From a checkpoint of a small transformer trained on Wikipedia.
Size: width 256, 4 heads of 64 (1 for keys and values), vocabulary 8192.
Architecture: LayerNorm before each block, rotary positions, untied embeddings.
Training: a variant of Muon for these matrices, 768M tokens, 6080 steps.
MLP neurons of a small language model. Each row is named by its layer, matrix (up: input weights) and neuron, and shows model dimensions 128-255. Each number is 500 + 40 x the weight over its row's rms, rounded and kept within 0 to 999. Numbers have three digits each.
A block is one neuron, or neurons of one layer that tend to fire together. After each block is what it responds to, as a language model described it from the Wikipedia text at the highest values.

L6.up477:521500430483485506507532523474449489481482507428406494492493454544556491471527472530464500512491473457526497460369528524511565525573561498580544538520495479511457494473516509556423499520528473494533526532518501516557509534448505484591554539545441540464533523453525530462431547477524482609469499510538440421513451533549511487474490415502507517498527468508414503526554553523544510492510
Responds to: Section boundary markers. Closing == of wiki section headings (Honours, Filmography, Examples) and line breaks after sentence-final periods or article-title lines ending paragraphs.

L7.up35:513452472509481512547515542460485489482435465461432490540449466542570482434536437544449487548438515460539501504409472432505495577504558442550531560488470538501480557518557540447472556525512465505524520532568472501556470548550496459515531532516494490533549486474518541455489502510487466533459493446532402468499485541539503462540509401501577523504445480541433515516547538488527495460542
L7.up58:543515494495460424499543471522488523436490405436473436476500511493470498529524470544516459557517504532465460502437537492520508465467473581514460431482544530562476595539528497530464438525487441535525601553455532454480527538533455467551438546553488496476565494455524508469474588443528494525538457461553431494542443575558470482429474452467534516496484511551476454495487555500576514527450
L7.up277:492483437494494477498450494581497515490451502486489517492514526491520439479422525499511502517460481415557477492467535556493524497503463503510523501446504438459507439550563454502403502468502513573442531463453599498475511563475543550568506508571493481438465533477538521537475527518512531524487522449484535511546521482530442516508471447544609507475505499546471377475488570452600569503502
L7.up279:500506467486502508591509505468546519509512491478488466532510419556540529506518489569498567444493492527502504446478524562412550514484555484540473505541516429535488511500481528461414519548536474511516507508476537427509461505539527462464508545552494503497470483448571521496449504480542498576518516483509365454526506539527465495534479472463582534466489490475509524482539518496516523521536
L7.up332:522533479462514454452552500434503498492611490504474443476425496518515390558506504500537511519501527455527477471501497488510510452560495374517507453448539519537484469512475543450457490514460503521569410505452492469470492462524446535513523630474516480461532527418476621503477494497508517491530463456480469446533468529436493496491549479532550553502502532488436534447573603598499460528430
L7.up344:537454457517521441448571537445489538479552503494513523547558521434540505466524446544592504512478494565562455545503512553453520546461490525542517535456538453453547543395466482498558478560479499570575423555547517490564509448467502568530497423547602451464583499472551523488472508474492513476502464484487502487530468595455544458495511501463507501539551505450522571392496529503498506506547
L7.up552:494480458531439497500572467487495515529484478406458486453499416528606493444549500503486513521477486511502533477421511524512559520566541458559487549521530532489390515479508496499427469487489498528530515499516525528539477511475478462543559549527462508447533519481558533451456545452518501568479498482539419368548459493497482455496481391530549542490508450506436539530567532536541503508516
L7.up589:537456460526479500497469574470453511438563422534476492485513443550552474451522482504496512418554499512450524529479533522516540552506559517499470473463515499491414538470513523543483561518469487527503544497584536438486482575576488487469510464493505524481491533534577500546453508548529518515510522502477455431581459591561501501536453426478533532523456441530435571535461545484490497495469
L7.up649:582520486480419492438549456495528513540499519479437547503498540496506497543493500566565512484469429509452518457431528495546502562564502514496521402468437554477478447502471477550440522539511494505510522471461496472549520442524472488497509490551445511501464523515547535467467446461467573562476495473545508496468473536550510510455508409529488507481462525500501516445529575489525537529450
L7.up700:499481474530521491518520490482475519444490462479402508464516488564549507410512534550516507537487519473532489458400587473497547509566536496559568507482460487465434485523507491469512533503498495513466560472507494502464508505512511474612500549559468537469513470489509528430396504514493448560528501485452459412504524515519478453510484494448534553502480514484490494543564495536552534502490
L7.up820:541525512449498512530581555487509521495486411448471539428512504517597378453481419520467463409499525520495497494428548511444571546559476477542487452508507480480478510486460523516464478519491522520529518517517526469516432500477502468480498511555490554546534503474521519483497476407528549487506481433477458491521463511532431461476514472468436557470483422466497559518647483448525556439486
L7.up865:506524487566483455532502504472433503513546454414366488496516463452543510435498545471523490476440486472540486510481539398495474512474460483542511508577496509426497489529484526536480545431484495528463530495565546541472487570498478492528545562556473504433534480428447579500575553488526503547430476527547488511542475550478486518478468507525520551459523484439464599470498552538501478526490
L7.up941:513497432510482477512567472468551543475541424434436504511472541539489512393557532459574470519483514490524453502464524531548501495539580531544448468507490485494508502516446411512426530477542475481464500462494557465431473498457489541572452555497526533555491500437494509510460513480492511496484543493469464545546536516522572435491509496493496491571494434585493496449512548550511494514452
L7.up955:413544508467499442504582482545502531519462543419508506461467531424489453490549500591522523434567552474448439547514522493518547500551560506488548491539492539524510540471456488546455533451560471547525448505416450459500552497569590523539498463507486558458480495433590503477471519536539500515554499500469506460544519541537529439473518498513534489495575521475575520526533480524523500441506
L7.up982:504567462454507522570532467421464510496495481442461518496477440506542401423527540538500507564507434462585423479468552499445482526518563477617466471489465538539513535471506515494371454528527477471500522539503506453463526449494555559579570558503496521492522525463553519539511604515420499574491521561499439529538463519484489525544505463545502567483535521534447559524553504500482518426563
L7.up1013:547522475393475534527514539467515540464492484505564428562572489450550517459557564512549473458536505473500502436502506486523493485542547483545554512506450524451488507492457536589436507471467535534510525463411536489530430552477512512495521557528403537533518549518513475467516519501498455500461545466543427503445412518526534560471469536446481478510485495535486525483561603517566493479477
Responds to: Section boundary markers. Closing == of Wikipedia section headings such as ==History==, ==Early life==, and the line break ending a paragraph before a new section or paragraph.

L7.up72:551443504472525515516529468491519564505491500418459478568513486503509496531527443531540484504518470528559534482410486495412478504504537457591471473465558565487465514540463493503570474530492520485550531505579509511519443505497541523515530503522486525468457495487543465455539507475537504541532534463472460434466424470516460437445514462528475521521504489508544584538507438464518561501460
L7.up305:570534496533484527469495575528490520482516520491445550480499554489507445507524493451528527548577498525520501479528440493443478462541473478505470470460500514488532499477464447467537474527557489482521496522525450531535551521465517457459543526490551504562504533496498516485485491481476593504560445443458489405428486517435538469513611473538463477462494485405577539533555512526468484470488
L7.up386:482537472518452478566490504466455462561463477431431520456525455527557422493501462504492491540458537473529470460373537440498582555568555494592544416426471499486466546519541420548470461515454518519544551450526492495540496506522428467545455543476411512481514528507520483510461550476488509549443506497577452433527457552586463474523506457566473542470510475516510566480541545506571499448508
L7.up421:516488415485523516502547495499546487487446471495441523569499482508524395441542488458485536522517536497590456492408518455490492501448493473527495465499523534437540481491571465433452499536536458551547479527526477495554526502512483446489531524460505530451449519503472547449513553474512437497408420508488438451508547462551547496490525423501467538529553471504561530503546562546516476483502
L7.up464:492579494506532488490495467560471513511495501491559442493530444496583476559519507471528470523512495518588459464514497453390511456501487489509538566473485503549535513484445428466479495493462513497481475483506545525458522487437499463494536582512518553497417537512549532469550451506495544538457427476506454563480399514527505441505549506509523539424443533483529463558466548484547468484541
L7.up511:502478498583485488489529497552497571438491475452412438457465412570590487500497464536500462558430527508564520488537485500491529532485567522545481537554482454519451488484535501537430489513502535526507492520475511555472554520419501468481495549606418556462479531503426553448471527513477540564530503512515467497533487551521526511491426412563513508485436475485513553482535510480462475473535
L7.up526:498512562453464517466547533491416533453508520397429542485492513423563513461524496495481526485465504540465530493420482421482479442521482512547464456525480548582459545528496476518502512511453470556495500469527548531521593482556530526525563488477511506439465465439510667474487434485517478470502538484510539450513476502487470527547476482501469539415502499417523503537484557535530537475490
L7.up540:535494466451487482537518479499450491489508507466420488497492455517587481479529495525522525528473482455529529516392531516480537524574570506567518513527451478516455498515516531527446487520514496525512547555528516492581505505487491444556545561537473497497541479439531562461410552474505482572474548495530423385504454513535508443515482427492538568471494514465450488543562551494524508492497
L7.up558:489503540581567573573521492497503475514457491465500429418530446558514511529520508473471470485544533559513490448495576503484493490460503521454406411524473499461447508526499513567490501485449469524464576488527466530507502503506515487538550559538466557492487505449504549492535500536515507469519521427471524541521523561483486530387525446519523539506451518479479518420562458532545409441550
L7.up578:544455451499537408520485503463480474482499542435506494504532413547543498512533466543470550557473488459504527517420482561494541491469529467571552521513505528523452534518500534514451441537504541500547510513456515542550504564480505506576551536496509531504519558437537518500486555454529459585518543509551422414587489522538505446513545467452507522514523500523492469551532487497540483491522
L7.up590:435495443518445530500510510447421523462495438458453505417510444525578455460506538568446534470469528437510477436447455514527506488559558474568482451468423557528460564439470556502431487572557464559548470525481549522542460460462459518523475496509523497511469460515577495473473545462485499570503524448500419499503451482513487462479477423549490545515453515559499548481507523547537516501562
L7.up840:510470457514442451520534513493453504501466484435384482501481415550574490447511488539468502538499512494518520458418525489494556540575564497561526544486444507538450504492510495512434484540494490507523535528528511494538489502467478480534541575552459507433536497486536559480413553499488456611479545472565380383491499499535508438512479421510527559500465495512436505550555574523554511473514
L7.up855:538512552495526427481521470451486482482520478489440596517459485508553502432545486452501517533579482479545515446404519465484472528518502478547477566564523501495431491495530516526565518474514443545577520443451544511460484493435457465494479507456470491515472534513489483470547575475499536486577483550482449496425482502515460474557513538486486571435477448486534518443521504508507535441526
L7.up882:479542497507516535508565614495538482536488545429488442495455462494524465486514473505530535481572496510488491492450446480555499537510491479541466534527453521518438529512545553531528499483534478467512487497483506548584481546505559466481553481500453595486507569419485509537525486566485468471490559450528473424526466481508482486517457471521526554502520491454553487560505488496499448459526
L7.up892:505477518513454478516537478475489485536534522471429462495446426503629491480573518530478491534529466492533544443425514504521524539545562493585529536497429518512419507488561490529436496553524521528516520477522506521565521529504485486535579570518474543422553464497549561478458520485466446597474566523557456394529458525532475464512497389516525573488455504509441592487551540499519510505479
L7.up922:520520497527494511488533520573495536531436553403475530434461526509573519572506577539460534536514530485518441433481544521592513548620486523537550480525439486512461517481518516541556518501502464545465531563450433512451495506485474472517467481519456546519542560518460621506475495518487526515537545506500477484534529556489435483505506436549508545474530511517434460492532486540551463485510
Responds to: Section and paragraph ends. Closing == of wiki section headings such as ==History==, ==Honours== or == Early life ==, plus line breaks and final periods ending paragraphs or list items.

L6.up164:527525445498493504518534510484488476472496485423427466475498482540550482461515494539504523491505493457543501458432522515523557538567557503559524519490518503483444527508511542509445500526504481518527515506518500528577519543440464452563562553531454538457572499475545560489451541483537491577470532468579441415491433524551527448525527407533551542494490473518418551516553535514524508498510
Responds to: Section and paragraph ends. Closing == of Wikipedia section headings (Filmography, Honours, Demographics), plus sentence-final periods and line breaks ending paragraphs or article titles.

L2.up39:510476464485591468533495466520451472516447421530525489545443534497492479507447496474523549492578462538488544489439546471522462481596489437477493554561544523467408529526471503477497532492504524488461496463540516454521489528531499488556434555450517537523507437470420480594466467466517506541519550523573453448512583474520537526525446516501516493500539576511462521452536510466481464528454
L2.up47:465525507481547460481469488519490512507479503509516511524560562533500410478472417471471488469535453571525476544425520589532409454535509447518478529505531520484450463492475556492439477491456495512502551470486513502448434441436557504511456515513507508579490512464489482476508458445471485505529497488497419495525485523416449562514501519530495557498458568404463555532553638513570507500544
L2.up116:515477528488509522554576521490437520540520559536477453533456502440539535494513498482489528465469441502496512477444464480498569470500521522486569511510450501429499490581454499559474518565488480543460442488525478481483484499548434570501558553514399501493407479435524551540444502494569545560457547474483516455462497449505529509490459516537526546534544497513516557483488534498513442566508
L2.up137:481485436482498530570491419489486539463404537526510565583437509417579507452517518524493511417437559527557449482450565499478472406519494468443449459472444425476481519481510538499490494464434491550548524429476450486504521426486466572538515459539522489472550434519466490487488458446569456452460467453516516490575549509488448502517528558483545543552491424512521516412564509478492418557470
Responds to: Wikitext heading closers. Closing == or === markers ending Wikipedia section headings (== History ==, ==Early life==), plus table separator rows like |---|---|.

L2.up12:511489478476436448562476483529534514468516502563557449457461526539588499533501402464542614477500462495527493467446484530557467456539576512508421480452497487458573423558400558517477529490468497555496457558494586500503512492437469523570485484499492532541585502468451490456475499509491515515565535501516544504492557482508523514539500538541512524500577526494457552522483501491510530493522
L2.up269:432469555544469451450462475457456454529502511506473474550537499467521486544522460512513466410479501478482570537542445488502541531486505499567531552581492512440469448500481465514497507471548530518481538541432529403562486445478497511567443451481546495441529510440476542491476525465592508535561471541536539448518601453505485450482487527530521548516552485439482527476500490538512475560504
L2.up685:515479517555449466523531551534496487561559474485551469460518521464489540504507511474523509530433471589526526436510484458515444469517569436568486468503457460520478534473438558551518508514395456527550446457476516477473481462465433586544503532453500532524548560438469461457547505411554488469488429533494509456534564504503473521494459526425506524559530501506520496531507538558491487542504
L2.up759:495525539433539466469508486509510528537511505529517469485493557414554446513489492447477477520452514568507470498489507433535415485591512412507520475499529510518467425540470506527530454459512480561545546448474558468463455557437441498568572518551517521585539500441518561505526512486463523495530494473457518505506473565481520577498484466509522450532525580496516588502549594496503509515441
Responds to: Section heading closers. Closing equals-sign markup (==, ===, ====) that ends Wikipedia section headings such as Career, Early life, See also, Top goalscorers.